python train.py --num_hidden_layers=14 --hidden_size=224 --num_attention_heads=7 --num_key_value_heads=7 --head_dim=32 --intermediate_size=896 --vocab_size=1024 --hidden_act="gelu" --norm="layernorm" --norm_place="pre" --norm_eps=1e-05 --positions="rope" --rope_theta=10000.0 --rope_fraction=0.25 --qk_norm=true --attn_scale=0.382 --bias="all" --tie_word_embeddings=false --parallel_block=true --init="uniform" --init_std_qkv=0.026 --init_std_o=0.0 --init_std_up=0.026 --init_std_down=0.0 --optimizer="muon_variant" --learning_rate=0.0251 --beta1=0.95 --weight_decay=0.014 --lr_head=0.00705 --warmup_steps=0 --schedule="wsd" --decay_fraction=0.699 --decay_shape="exp" --final_lr_fraction=0.05 --batch_tokens=65536 --max_seq_len=256 --doc_mask=true --z_loss=0.0001 --train_tokens=216100000 --max_steps=3298 --dataset="wikipedia_en"
MLP neurons of a small language model. Each row is named by its layer, matrix (up: input weights) and neuron, and shows model dimensions 96-223. Each number is 50 + 15 x the weight over its row's rms, rounded and kept within 0 to 99.
After each neuron's rows, "fires on" lists the tokens most often at its 100 highest values on Wikipedia text that the model never trained on.

L10.up647:76 21 44 33 52 55 31 65 50 21 72 67 75 31 29 43 67 41 40 50 60 41 56 59 25 37 46 29 56 55 59 80 63 26 48 35 79 40 53 26 64 44 60 48 25 71 53 60 57 75 49 64 58 31 44 38 34 87 29 43 40 36 55 37 22 26 40 35 44 85 51 58 57 45 51 52 63 55 66 44 79 34 42 42 59 57 51 55 65 55 39 49 21 42 51 77 55 38 56 22 62 46 20 59 07 59 41 51 64 46 44 19 47 39 75 50 71 50 65 72 37 53 39 33 56 52 47 63
fires on: "it", "r", "if", "ur", "ill", "or"

L9.up772:43 49 40 30 61 70 54 74 44 56 53 72 63 67 17 43 44 39 44 54 38 64 53 52 37 46 45 71 61 72 42 59 71 48 41 59 80 60 63 45 58 39 55 32 25 57 44 55 57 22 46 34 58 57 64 76 34 46 46 53 54 30 23 56 43 60 58 54 34 52 41 23 35 38 42 64 41 16 24 55 82 37 46 56 53 58 56 44 65 37 71 51 48 35 53 43 35 55 47 53 47 63 43 90 65 59 64 47 46 44 08 56 80 46 74 40 59 54 47 57 49 70 62 35 36 30 45 88
fires on: " of", " was", " n", " st", "pp", "re"

L2.up737:55 41 70 34 39 39 62 54 62 82 52 50 51 72 66 53 70 41 57 37 38 48 56 32 61 52 49 36 25 17 25 44 29 99 45 71 53 76 52 39 45 61 61 42 39 76 90 57 46 49 69 63 64 46 76 40 30 19 18 59 39 68 44 44 78 53 21 61 63 33 35 56 66 52 44 45 72 67 52 23 56 62 48 37 61 55 48 35 47 41 44 59 41 41 34 24 39 42 40 48 38 35 59 55 44 68 48 41 68 69 43 75 32 62 58 45 42 80 58 41 42 53 59 23 46 52 45 44
fires on: "us", "as", "and", "ow", "d", "nd"

L6.up875:41 45 18 44 63 57 75 40 42 17 30 47 21 57 46 44 53 44 60 57 57 39 15 65 38 23 24 23 45 51 52 79 57 45 49 65 40 55 53 57 42 52 49 26 59 42 33 57 40 45 43 63 50 68 23 66 60 80 40 60 75 61 27 73 51 59 53 48 62 57 37 34 57 57 67 48 56 75 47 55 81 29 46 54 26 92 70 43 02 33 48 31 54 56 67 40 54 30 40 50 52 57 50 55 46 87 32 24 52 47 48 45 49 35 56 42 35 49 54 71 26 57 45 41 60 61 37 22
fires on: "c", "en", "an", "et"

L10.up223:33 32 54 52 37 35 37 64 47 55 62 49 63 66 45 55 63 47 57 31 54 59 76 72 54 85 39 38 67 65 42 13 68 53 51 18 60 50 45 39 63 60 35 32 60 54 40 47 43 40 60 61 53 49 25 73 37 32 64 51 18 40 48 47 61 40 30 55 52 53 25 34 55 33 22 47 54 59 72 67 63 66 61 58 49 70 54 21 91 43 29 57 61 39 35 52 58 60 61 36 48 60 52 58 64 37 50 55 26 53 30 45 64 47 71 54 46 60 49 58 44 32 57 64 45 33 63 77
fires on: ","

L6.up345:11 58 57 52 60 71 45 56 54 51 26 68 73 26 46 52 42 60 48 45 28 65 34 46 44 35 49 39 53 32 54 75 48 62 62 35 58 34 51 64 33 43 46 67 36 38 42 45 56 71 77 56 74 57 59 54 34 47 48 44 41 67 72 34 49 55 60 44 81 61 73 45 16 37 44 45 35 35 52 54 67 60 59 54 48 57 34 49 31 68 65 58 57 92 63 38 86 45 52 36 48 37 45 39 36 38 44 21 41 37 42 27 60 50 61 53 57 09 64 68 92 65 43 57 44 64 61 39
fires on: "s", "at", "u", "m", "ap"

L10.up764:42 65 54 57 64 48 51 51 55 42 35 54 67 39 59 46 60 55 74 59 51 38 43 40 36 21 49 52 37 57 47 39 55 38 43 69 50 36 55 48 51 52 44 55 46 63 75 60 24 57 61 13 58 69 59 73 43 66 47 64 53 44 33 34 70 51 53 34 64 30 51 57 42 51 52 60 32 19 80 58 47 18 40 41 72 29 53 56 50 31 27 29 25 49 23 29 54 62 67 82 61 22 69 30 26 37 39 53 32 48 51 56 47 48 67 37 35 39 38 58 38 43 65 56 44 68 37 48
fires on: "s", "ers", "is", "t", "ot", "em"

L2.up336:51 20 43 48 30 86 76 47 41 27 46 48 60 74 25 54 65 42 25 62 63 53 40 40 21 44 50 27 61 50 15 22 35 52 63 59 63 49 49 44 32 64 75 73 80 78 45 54 69 53 61 68 45 42 62 59 66 52 27 45 38 59 77 38 47 57 59 54 62 66 64 18 29 29 65 44 59 68 66 31 64 39 63 85 58 38 51 68 26 39 43 33 48 68 47 50 61 55 41 46 57 47 30 59 28 63 50 31 37 48 60 32 47 60 79 39 51 37 66 51 39 62 44 32 44 36 44 31
fires on: "im", "or", "ab", "0", "b", "r"

L11.up605:36 31 57 47 27 70 64 54 65 36 39 20 75 77 37 55 75 45 50 30 43 53 57 55 44 41 80 26 61 48 30 59 44 49 75 54 28 66 75 57 49 40 44 64 54 72 54 69 60 36 50 25 46 26 62 74 51 38 39 53 33 58 57 50 59 55 68 21 99 47 32 28 38 50 45 45 54 38 46 39 53 28 70 59 54 59 44 53 78 29 33 54 36 56 63 40 62 48 41 22 34 60 17 62 62 40 45 36 55 38 65 67 56 58 55 41 43 51 50 63 36 43 38 67 77 37 78 21
fires on: "er", "b", "ad", "ab", "c", "1"

L10.up427:42 50 39 40 68 52 57 63 28 26 59 48 40 67 69 50 32 56 46 23 45 43 45 34 61 47 71 64 61 26 81 58 14 75 52 72 55 25 42 54 38 74 69 45 46 48 61 45 42 70 49 52 64 91 41 55 36 45 59 51 61 17 30 71 87 70 64 27 35 26 37 62 32 51 51 70 45 49 60 55 50 36 33 25 67 48 30 56 25 55 44 56 63 45 48 35 62 56 44 56 53 64 29 65 53 58 32 44 49 50 74 51 50 67 63 57 66 42 05 46 36 51 38 51 44 37 69 53
fires on: "h", "ou", "w", "at", "our"

L11.up135:41 65 68 25 55 55 49 59 57 67 51 59 47 77 51 19 49 36 46 43 21 60 43 43 48 46 33 62 38 67 53 51 63 34 40 37 45 69 67 54 45 60 69 62 46 72 43 25 62 51 54 20 13 45 20 66 89 35 55 45 68 72 54 46 66 46 59 65 82 39 35 59 71 28 29 42 63 59 48 55 70 55 56 58 43 36 65 44 68 56 24 68 40 52 31 38 37 52 49 31 46 42 32 70 77 52 67 44 70 48 60 62 54 57 62 56 10 58 58 80 56 53 47 56 37 66 49 50
fires on: "h", "el", "c", "le", " of", "er"

L6.up378:62 71 33 44 80 60 38 35 68 65 23 54 52 60 49 57 26 78 20 21 37 20 52 26 62 54 62 75 70 45 56 60 61 57 77 52 55 26 42 36 45 41 60 34 51 68 23 12 46 41 41 63 44 50 62 57 56 57 65 29 58 28 48 64 64 59 58 30 52 59 56 42 74 51 48 56 50 54 42 70 43 40 40 40 36 29 54 44 42 57 57 59 69 35 43 45 49 61 60 50 28 81 26 39 57 77 52 59 32 43 39 50 72 58 29 64 49 39 35 56 49 57 56 56 55 59 42 78
fires on: "l", "en", "ch", "h", "w", "ew"

L5.up244:55 40 31 54 59 52 40 31 36 56 48 94 84 34 32 46 43 65 47 60 48 05 47 53 39 46 60 45 63 50 90 56 48 40 53 51 59 52 64 89 67 48 59 35 29 47 43 34 50 33 55 48 64 37 50 52 73 37 16 38 06 76 66 59 52 44 49 76 42 44 55 65 47 62 30 26 51 35 38 51 71 62 52 26 43 69 53 46 47 64 45 50 41 45 66 48 31 64 17 35 56 39 38 47 44 21 47 50 15 54 60 66 35 67 63 39 57 32 43 51 62 74 55 25 51 61 69 56
fires on: "ore", "y", "al", "h"

L11.up206:43 63 57 88 18 48 34 75 63 62 57 56 71 51 35 67 51 30 17 53 53 53 59 40 16 52 41 38 40 49 45 62 50 57 55 51 50 34 41 39 44 50 36 43 23 55 30 41 31 45 52 62 59 39 64 56 63 49 52 37 30 64 49 38 54 66 64 30 15 72 39 53 42 33 59 30 79 48 62 66 60 35 65 61 69 53 46 31 81 43 57 42 46 49 45 40 50 49 61 54 62 46 34 49 59 42 24 30 82 29 68 56 53 72 68 70 45 54 76 33 38 42 88 67 38 36 44 36
fires on: "\n", "e", "le", "s", " be"

L10.up355:65 54 77 36 72 37 38 22 53 43 53 38 62 29 61 65 50 44 51 55 25 24 70 73 36 37 51 55 41 55 45 68 43 67 59 42 63 60 55 58 81 44 70 38 34 44 32 45 42 40 73 66 50 64 67 74 56 64 54 33 57 33 73 55 46 49 58 41 34 36 17 62 48 46 56 48 65 41 39 48 67 59 49 39 28 37 63 16 57 46 23 41 33 71 51 45 31 55 38 73 38 56 45 70 54 39 45 73 62 69 45 59 69 44 33 44 38 46 27 54 43 59 29 64 79 58 33 76
fires on: " c", " C"

L5.up309:44 77 58 66 54 49 39 55 43 35 43 74 47 70 60 69 38 71 61 67 57 28 56 67 39 31 70 68 49 40 47 62 64 60 40 26 41 32 52 68 57 60 51 62 59 80 55 55 37 70 41 55 51 82 58 44 50 60 60 72 71 48 19 15 23 64 63 55 62 33 37 49 51 46 37 48 45 56 53 40 19 43 24 46 14 32 55 42 53 77 30 42 07 43 68 36 61 65 53 19 54 59 34 68 40 53 56 33 53 34 39 51 59 38 45 33 51 74 35 51 66 42 54 67 57 24 59 46
fires on: "at", "w", "ation", "am", "ame"

L2.up871:74 46 65 42 52 43 23 60 32 70 57 74 54 31 49 34 49 35 44 37 31 49 49 60 29 46 76 37 33 72 34 88 65 70 48 46 16 50 60 57 53 78 64 33 29 46 40 58 37 31 32 59 62 48 59 52 50 40 56 51 26 46 70 47 33 65 36 40 56 31 35 67 37 49 72 43 73 25 19 59 63 55 62 70 56 24 43 56 78 42 53 59 27 32 49 34 31 51 45 61 60 88 39 61 32 43 28 22 48 49 67 48 48 56 57 77 49 52 69 51 43 63 74 38 78 71 43 40
fires on: "ir", "\n", "s", "+", "/"

L2.up654:14 69 52 31 62 39 39 51 32 53 45 33 42 52 50 43 45 51 37 60 38 39 41 30 42 66 51 63 37 44 25 68 52 47 61 48 09 80 41 71 66 54 45 43 40 49 57 09 42 40 63 35 54 74 67 46 24 61 43 55 55 46 18 50 64 26 29 35 61 71 64 29 58 57 53 63 60 47 79 50 60 57 49 36 42 61 41 27 53 52 75 78 52 53 73 25 78 38 32 30 51 70 46 44 48 50 46 40 44 45 39 67 42 71 43 43 62 31 45 64 55 63 73 76 46 51 44 57
fires on: "ch", "e", "ost", "s", "en", "h"

L6.up239:37 62 62 71 59 32 55 34 70 41 19 42 41 35 75 74 54 49 55 57 37 35 58 84 46 21 61 41 46 57 99 26 81 45 50 70 50 60 59 22 40 34 61 16 51 76 64 33 30 58 61 58 60 59 38 63 39 74 79 43 65 52 45 54 53 45 52 50 62 46 31 73 38 43 57 60 30 64 75 48 34 19 52 22 82 40 38 43 59 29 47 45 46 46 35 37 44 44 64 69 24 47 41 43 24 39 59 50 33 36 70 36 67 46 54 51 46 40 39 47 45 53 37 55 46 37 63 59
fires on: "t", "in", "ot", "v"

L11.up705:56 87 32 54 66 49 41 80 43 52 68 58 33 29 59 63 16 44 50 41 53 84 39 56 23 51 57 20 55 35 53 79 64 55 46 55 57 25 41 35 36 54 41 30 60 55 32 67 79 61 70 44 45 56 43 27 50 69 55 53 29 57 65 73 52 44 48 31 66 54 69 50 51 53 45 29 38 45 62 31 25 59 56 59 42 62 50 51 44 60 64 51 52 77 66 70 64 67 45 45 39 41 40 71 24 27 46 78 53 41 19 44 50 03 50 37 54 60 73 49 44 33 45 28 67 63 47 51
fires on: " p", "a", "it", "en", "ed"

L5.up660:43 58 28 32 59 54 40 39 50 38 70 50 64 39 63 38 39 74 32 69 56 48 60 54 36 50 41 75 27 54 48 59 70 26 38 34 72 30 38 40 71 49 43 42 52 38 58 53 26 26 38 66 38 52 81 45 45 65 25 93 42 68 16 49 68 41 37 64 39 21 51 67 49 69 46 68 37 58 57 55 43 56 71 35 49 49 59 55 28 20 38 19 42 79 37 64 67 64 72 43 59 34 53 37 49 42 26 23 68 65 58 64 34 59 56 52 29 54 47 54 53 46 67 29 52 55 49 47
fires on: "ot", "t", "s", ":", "op", "ly"

L9.up195:39 40 60 57 64 35 41 25 30 72 50 37 49 54 57 56 62 16 35 52 50 38 36 41 40 61 49 37 71 74 63 50 60 26 71 66 54 27 43 64 30 52 44 56 52 55 48 54 54 48 62 74 49 61 65 50 24 40 42 20 48 47 22 47 51 22 55 31 46 67 50 64 66 52 58 51 47 38 52 49 53 50 33 40 53 42 49 35 35 41 56 17 41 23 69 43 50 36 48 28 54 88 46 72 49 52 63 71 69 74 59 39 17 49 45 32 32 49 64 34 44 45 31 55 37 54 50 56
fires on: "it", "an", "en", "on", "et", "j"

L11.up531:89 27 68 56 51 38 48 39 57 57 25 39 59 54 46 59 61 77 54 41 57 57 61 57 40 37 29 43 42 47 46 70 65 48 28 42 68 48 46 41 44 67 66 70 35 75 80 54 78 43 53 60 61 47 39 32 53 57 05 44 50 43 55 56 63 44 48 23 55 40 47 59 51 65 52 45 63 47 24 70 47 58 62 45 68 40 68 82 70 41 77 62 03 33 52 38 57 53 28 45 37 61 28 66 50 59 54 50 46 59 06 83 14 53 72 64 50 72 57 80 68 48 53 43 75 58 35 68
fires on: "if", "er", "or", "ec", "it", "ol"

L9.up153:67 57 66 71 81 44 47 49 63 59 35 61 46 31 37 64 60 27 84 51 40 50 60 44 38 54 41 33 55 42 40 52 27 51 26 85 35 47 35 71 69 64 31 79 54 45 58 62 36 57 57 47 47 41 74 37 40 45 53 65 18 78 35 37 81 60 39 53 35 47 61 86 50 61 37 52 31 61 56 66 66 74 63 35 62 62 28 34 27 46 38 46 72 48 36 55 42 36 47 40 36 46 44 33 54 62 44 70 70 78 52 58 32 69 53 40 12 71 39 38 70 41 58 55 35 56 64 70
fires on: "b", "ent", "t", "d", "el", "and"

L2.up521:49 46 38 71 53 43 50 17 61 61 31 71 59 58 45 67 61 12 61 41 28 61 82 59 56 48 32 47 54 34 65 60 36 48 60 60 46 45 66 71 41 66 52 48 49 67 50 70 56 46 67 53 70 39 40 50 64 43 53 25 44 40 50 78 89 43 18 48 62 71 52 41 42 44 48 34 73 75 52 48 29 60 42 20 39 59 41 41 41 77 52 57 26 40 44 57 79 50 44 29 37 42 38 41 33 64 73 58 53 43 36 29 52 42 67 65 55 41 02 32 68 62 47 41 40 52 40 59
fires on: "s", "es", "ion", "n"

L3.up384:49 58 22 42 46 58 30 27 79 62 59 59 36 35 62 55 51 61 38 13 45 54 78 59 53 44 65 44 62 37 41 65 37 45 44 30 58 62 43 55 58 62 47 49 28 46 37 73 57 23 27 70 43 51 76 37 51 53 42 34 55 73 43 79 38 83 48 47 57 43 76 61 60 66 42 45 49 46 53 51 45 77 36 62 45 51 72 46 59 28 41 62 37 43 49 58 41 48 43 55 45 47 39 72 63 62 50 68 64 44 42 44 57 52 50 54 47 31 67 48 62 52 44 61 76 89 36 72
fires on: "in", "ir", "b", "s", "c"

L10.up740:53 52 47 34 37 24 41 60 43 46 46 76 47 65 40 39 44 60 53 47 38 62 67 38 59 44 69 38 44 50 42 89 71 60 45 68 34 57 53 64 53 51 40 37 47 40 32 66 44 62 58 48 57 33 42 72 60 57 29 54 57 55 38 48 43 55 52 32 29 60 58 75 44 50 65 57 53 00 77 58 64 18 53 48 53 38 35 55 62 36 43 52 36 62 23 54 44 34 54 69 51 37 42 22 29 42 74 38 74 51 62 54 69 43 72 26 35 43 52 62 56 75 56 55 79 44 57 32
fires on: "ak", "ot", "ad", "s", " of"

L6.up607:33 66 41 19 65 46 24 59 48 69 37 34 38 24 64 66 30 27 48 58 60 39 49 67 62 41 52 20 58 55 48 44 86 71 56 75 60 41 45 42 55 45 61 45 43 36 70 44 52 33 65 41 62 36 39 61 55 52 53 65 42 37 43 63 70 42 53 75 68 39 45 34 49 52 77 85 45 41 45 55 56 41 28 29 71 43 84 58 54 49 48 32 49 38 00 43 74 76 43 60 63 41 40 75 32 58 33 72 53 59 47 47 52 47 63 25 69 41 49 63 52 54 38 30 39 73 40 60
fires on: "s", "ou", "t", "v", "w", "ot"

L11.up196:57 74 52 52 77 59 43 55 32 30 35 58 32 49 79 53 64 40 17 53 44 60 31 65 42 47 49 52 51 19 49 61 68 50 68 39 38 66 66 64 73 53 38 66 54 28 35 30 33 64 63 61 61 65 47 52 48 73 53 47 56 70 78 64 23 42 48 52 76 35 56 49 61 55 39 60 57 50 59 50 58 23 53 63 57 60 34 37 28 83 67 33 50 55 62 39 81 61 41 31 45 69 30 53 56 36 61 59 32 59 33 48 36 41 53 26 79 41 60 43 50 35 63 43 64 46 51 43
fires on: "a", "u", "as", "m", "en", "e"

L11.up467:10 54 68 59 74 40 66 29 56 60 59 91 50 58 84 48 66 46 52 31 72 63 47 38 36 26 46 58 48 56 57 48 47 21 47 68 38 49 48 55 32 42 49 65 71 26 56 18 39 67 56 60 38 58 42 53 32 55 52 35 59 64 55 43 52 61 47 30 36 42 24 46 54 78 47 38 60 63 37 46 46 43 51 43 46 59 39 39 28 55 65 40 49 14 60 50 67 49 43 44 78 42 49 51 42 58 39 38 66 83 53 38 17 58 77 40 59 46 66 48 50 34 33 51 39 77 48 33
fires on: "en", "an", "man", "ig"

L9.up327:52 64 52 41 59 45 69 59 41 23 46 72 40 44 35 44 71 48 52 57 70 17 87 78 46 36 38 57 48 74 62 42 47 57 64 22 79 58 78 73 40 48 17 35 68 59 69 30 49 60 36 50 46 42 37 60 79 34 45 62 34 38 50 60 52 55 74 42 38 41 41 61 48 50 31 33 55 32 91 70 59 55 37 66 53 46 35 38 43 77 33 43 31 28 48 89 53 66 26 56 69 69 50 44 56 47 31 42 25 43 38 35 19 64 58 33 44 63 45 59 68 50 48 50 58 45 39 30
fires on: "n", "y", "h", "ip", "ar", "p"

L11.up664:36 86 48 44 49 41 33 43 43 48 36 46 41 29 50 37 43 66 47 53 60 55 18 45 48 32 25 45 72 23 31 62 60 35 46 71 68 73 57 38 47 61 42 35 65 38 56 41 45 48 52 96 45 77 34 38 60 67 65 60 57 55 60 70 75 45 65 27 58 28 34 35 32 44 53 31 59 50 46 57 66 37 62 66 54 64 56 30 38 43 44 56 42 52 55 47 40 43 75 63 44 59 31 42 49 52 69 47 66 47 33 35 35 77 38 64 62 83 45 51 46 54 54 56 52 69 54 32
fires on: "s", "es", "et", "ch", "en", "ess"

L11.up452:64 32 32 61 61 42 40 50 67 72 44 53 51 70 34 72 35 61 43 39 53 53 56 75 44 59 43 49 51 44 50 33 62 53 28 39 59 28 41 59 40 57 29 53 31 35 29 42 51 27 66 20 42 62 33 86 57 42 52 21 29 53 54 55 49 41 42 51 61 41 49 65 71 36 30 48 78 38 53 36 60 36 39 65 65 79 13 71 79 63 40 30 33 67 62 43 38 69 34 56 77 63 74 65 58 60 60 65 33 52 66 32 59 43 58 57 47 62 27 45 52 10 54 61 41 38 55 46
fires on: ",", " and", "),", " as"

L10.up86:48 66 80 37 64 50 40 29 34 40 55 61 35 42 47 64 43 53 26 82 53 61 58 48 29 66 72 60 55 82 51 67 35 61 41 42 60 60 74 60 56 73 28 74 15 76 44 75 75 39 44 43 07 39 53 49 34 39 46 25 65 48 42 61 69 39 66 56 52 41 31 35 52 42 45 65 52 40 35 76 54 45 48 72 24 33 59 64 45 44 57 67 31 59 50 33 48 61 29 59 47 96 42 72 50 65 72 61 45 45 62 28 47 40 52 69 70 37 42 65 57 52 35 45 28 25 56 62
fires on: " was", "en", "ing"

L2.up813:58 59 57 34 61 74 67 29 39 55 32 45 27 27 35 37 47 74 50 34 60 35 32 54 61 05 52 36 39 62 59 55 63 62 56 56 74 53 30 56 53 52 23 48 63 75 56 85 96 47 28 35 35 29 79 41 72 38 53 55 75 59 64 53 34 76 71 37 46 57 53 44 54 47 35 56 70 29 31 39 66 75 42 43 26 79 57 51 78 54 32 45 60 51 48 63 45 25 56 64 67 51 19 58 39 59 60 48 64 48 55 44 72 56 38 49 40 33 53 58 79 67 63 51 79 42 58 37
fires on: "im", "ue", "u", "ry", "ay", "ell"

L11.up490:33 64 47 54 60 67 19 57 45 54 47 55 59 30 44 32 92 46 57 59 55 29 53 78 35 68 21 45 44 34 59 49 68 44 35 47 79 35 62 19 38 56 35 83 42 51 52 65 46 54 56 86 44 46 50 69 43 69 50 36 46 39 66 28 69 62 31 64 56 50 65 57 38 35 69 45 65 81 53 46 72 42 25 43 44 49 61 49 60 62 29 56 31 67 50 78 47 42 39 20 56 66 31 64 49 68 32 46 28 45 37 65 60 54 48 28 91 37 38 59 83 65 38 43 49 44 63 38
fires on: " ", "if", "it", "o", "-", " f"

L9.up266:55 38 50 40 65 38 60 56 42 53 63 56 39 71 36 58 35 58 48 33 70 55 69 66 32 23 58 49 49 72 69 56 33 56 44 71 48 45 65 89 37 40 41 51 38 53 57 59 50 31 67 64 77 60 72 69 30 32 64 41 55 32 45 70 61 48 49 52 62 59 53 52 13 21 64 59 44 20 52 38 35 26 56 26 76 45 60 46 62 40 50 40 55 44 43 26 69 47 58 47 45 22 61 30 13 50 50 44 44 53 47 64 70 41 40 46 41 54 58 36 25 39 30 61 40 58 66 81
fires on: "os", "s", "r", "a", "ro"

L5.up379:30 72 48 61 55 33 45 66 62 35 28 81 51 35 37 55 40 64 34 58 43 55 50 47 26 62 84 47 42 62 58 61 23 61 33 58 52 77 66 48 45 81 40 53 49 34 29 57 67 58 27 30 52 50 42 29 52 72 57 76 16 11 59 44 67 53 53 21 50 45 46 56 30 42 32 39 63 69 53 55 34 67 37 41 55 61 62 68 40 46 50 70 46 53 51 60 51 63 26 53 51 66 41 38 72 64 62 50 32 48 58 47 27 53 56 53 83 48 48 62 43 54 32 68 71 48 59 37
fires on: "-", "e", "ap", "ate", "h"

L11.up198:63 62 59 74 73 26 47 67 54 42 52 55 50 54 61 65 45 65 21 43 51 20 51 37 55 38 62 53 36 37 59 37 72 52 52 67 41 50 48 48 35 37 68 51 41 88 49 54 60 53 62 39 51 82 72 28 37 39 57 35 49 51 13 68 62 50 40 54 59 64 67 37 14 53 40 35 50 57 46 55 19 31 42 53 50 46 55 64 54 56 51 65 62 59 36 50 46 55 19 45 55 20 39 60 55 61 55 49 64 54 56 33 59 71 37 28 41 68 38 57 28 68 45 61 66 81 68 83
fires on: " (", "e", "oc", "ic"

L2.up89:56 57 42 47 31 72 66 64 42 46 27 19 26 54 40 32 57 19 52 39 43 36 15 72 44 44 66 31 32 60 53 36 70 52 54 38 61 64 55 45 57 62 51 46 35 74 34 60 66 51 41 62 48 39 62 62 79 16 61 42 66 26 56 63 65 56 48 55 59 61 79 60 42 58 62 56 41 63 44 10 56 43 34 54 55 40 64 53 61 33 67 47 65 49 56 40 70 21 68 36 37 40 31 43 39 55 71 75 52 64 43 46 59 24 79 74 36 42 45 52 64 54 58 59 50 45 49 50
fires on: "us", "z", "im", "ue", "s", "ts"

L5.up145:51 52 63 60 57 62 44 42 23 41 61 57 47 47 51 50 30 45 50 36 59 40 57 41 38 75 56 38 49 75 43 54 37 28 71 49 57 60 41 60 44 57 85 57 50 74 56 72 67 53 45 72 42 62 55 67 60 31 23 31 28 69 34 53 57 19 32 65 57 45 43 45 48 22 46 54 50 57 10 82 74 49 31 66 48 54 51 39 65 33 66 68 55 59 28 34 57 61 25 36 65 52 17 57 83 70 44 46 71 48 53 65 35 43 41 50 69 69 43 42 61 75 28 36 16 65 10 43
fires on: "r", "ou", "el", "ro", "c", "en"

L3.up451:24 85 55 40 54 35 43 65 55 34 33 53 49 47 64 46 58 58 39 44 64 65 34 51 47 21 44 40 61 31 68 44 44 30 62 48 42 49 53 73 81 56 50 62 49 50 41 62 35 39 61 60 33 52 60 39 93 76 49 60 68 65 39 44 61 17 71 76 45 55 56 16 87 70 37 67 36 51 73 61 47 42 74 41 56 51 28 53 35 34 43 63 56 50 48 30 74 44 37 57 56 72 33 49 67 59 50 63 55 47 25 47 47 61 63 45 77 58 61 37 22 54 59 56 66 68 54 47
fires on: "as", "ch", "a", "qu", "u"

L9.up431:47 62 41 48 54 44 46 47 42 62 52 56 29 51 50 64 44 46 48 55 66 61 49 52 55 45 81 52 36 15 17 83 74 81 37 53 53 22 43 39 33 52 60 60 36 72 40 26 36 66 52 42 57 55 20 09 52 65 51 52 55 68 58 46 63 83 47 61 73 36 36 35 56 35 16 51 79 64 49 30 63 44 65 60 63 42 28 52 57 48 28 57 27 41 70 66 49 72 39 38 43 36 51 68 43 39 30 32 63 36 54 54 59 67 24 47 32 76 47 48 57 32 60 70 31 31 29 43
fires on: "u", "at", "w", "iv", "ed", "ig"

L3.up747:41 35 56 53 32 23 29 52 46 34 47 45 40 41 49 36 50 50 38 17 49 51 33 67 76 79 62 52 44 74 58 69 61 54 39 59 61 60 40 57 36 79 65 26 21 71 25 50 63 30 57 33 24 32 52 38 67 57 60 65 46 19 47 75 72 56 58 44 37 81 63 76 49 49 42 65 45 35 70 47 51 45 33 19 36 68 64 72 55 55 52 76 66 48 23 53 47 49 44 50 80 68 67 41 46 66 37 69 38 35 54 65 08 43 20 37 53 54 50 41 29 42 48 57 62 68 67 64
fires on: "ul", "ter", "ill", "e", " to", "ate"

L3.up893:33 60 07 51 56 30 34 66 27 67 31 71 47 46 37 54 37 80 42 38 65 23 54 37 36 48 65 70 66 48 63 49 46 42 79 51 57 60 32 50 25 23 52 58 49 77 67 48 56 64 57 29 51 55 61 57 56 55 56 39 52 41 51 99 49 42 74 55 38 60 58 37 14 64 28 59 43 40 56 60 26 41 45 46 52 79 85 26 36 60 40 60 35 76 52 27 94 38 47 61 32 50 32 42 25 61 63 73 34 59 50 47 43 62 60 41 61 66 45 54 39 51 33 49 45 51 83 50
fires on: "s", "if", "oc", "r", "e", "a"

L10.up443:24 41 65 39 67 51 21 28 67 61 75 61 14 45 62 45 61 42 38 45 41 34 56 40 44 44 51 48 49 61 69 44 42 53 71 34 44 58 50 50 47 60 53 38 38 51 38 46 36 34 52 23 44 73 72 65 54 40 32 21 58 60 42 34 53 62 53 62 99 45 24 44 45 61 48 37 45 56 43 67 42 76 49 45 41 36 61 25 62 56 27 64 32 81 65 80 59 56 34 44 67 52 40 54 58 68 41 49 62 47 51 75 40 54 48 43 55 55 57 78 45 36 24 67 47 57 22 50
fires on: "c", " c", " C", "ir", "h"

L3.up178:76 43 49 58 62 67 37 33 47 30 54 27 67 49 45 79 11 48 34 66 46 68 62 29 33 47 27 49 66 57 65 75 51 31 57 39 52 77 42 36 33 62 54 38 43 55 35 78 63 74 49 58 53 31 54 21 65 46 42 38 27 44 54 77 73 63 50 71 43 44 24 46 48 58 21 32 68 49 44 43 47 29 51 44 49 65 58 40 48 22 49 44 28 25 30 60 63 42 47 54 29 42 37 72 51 56 52 43 44 19 49 09 83 48 85 41 62 62 40 57 73 37 58 37 41 41 59 61
fires on: "ly", "ers", "es", "s"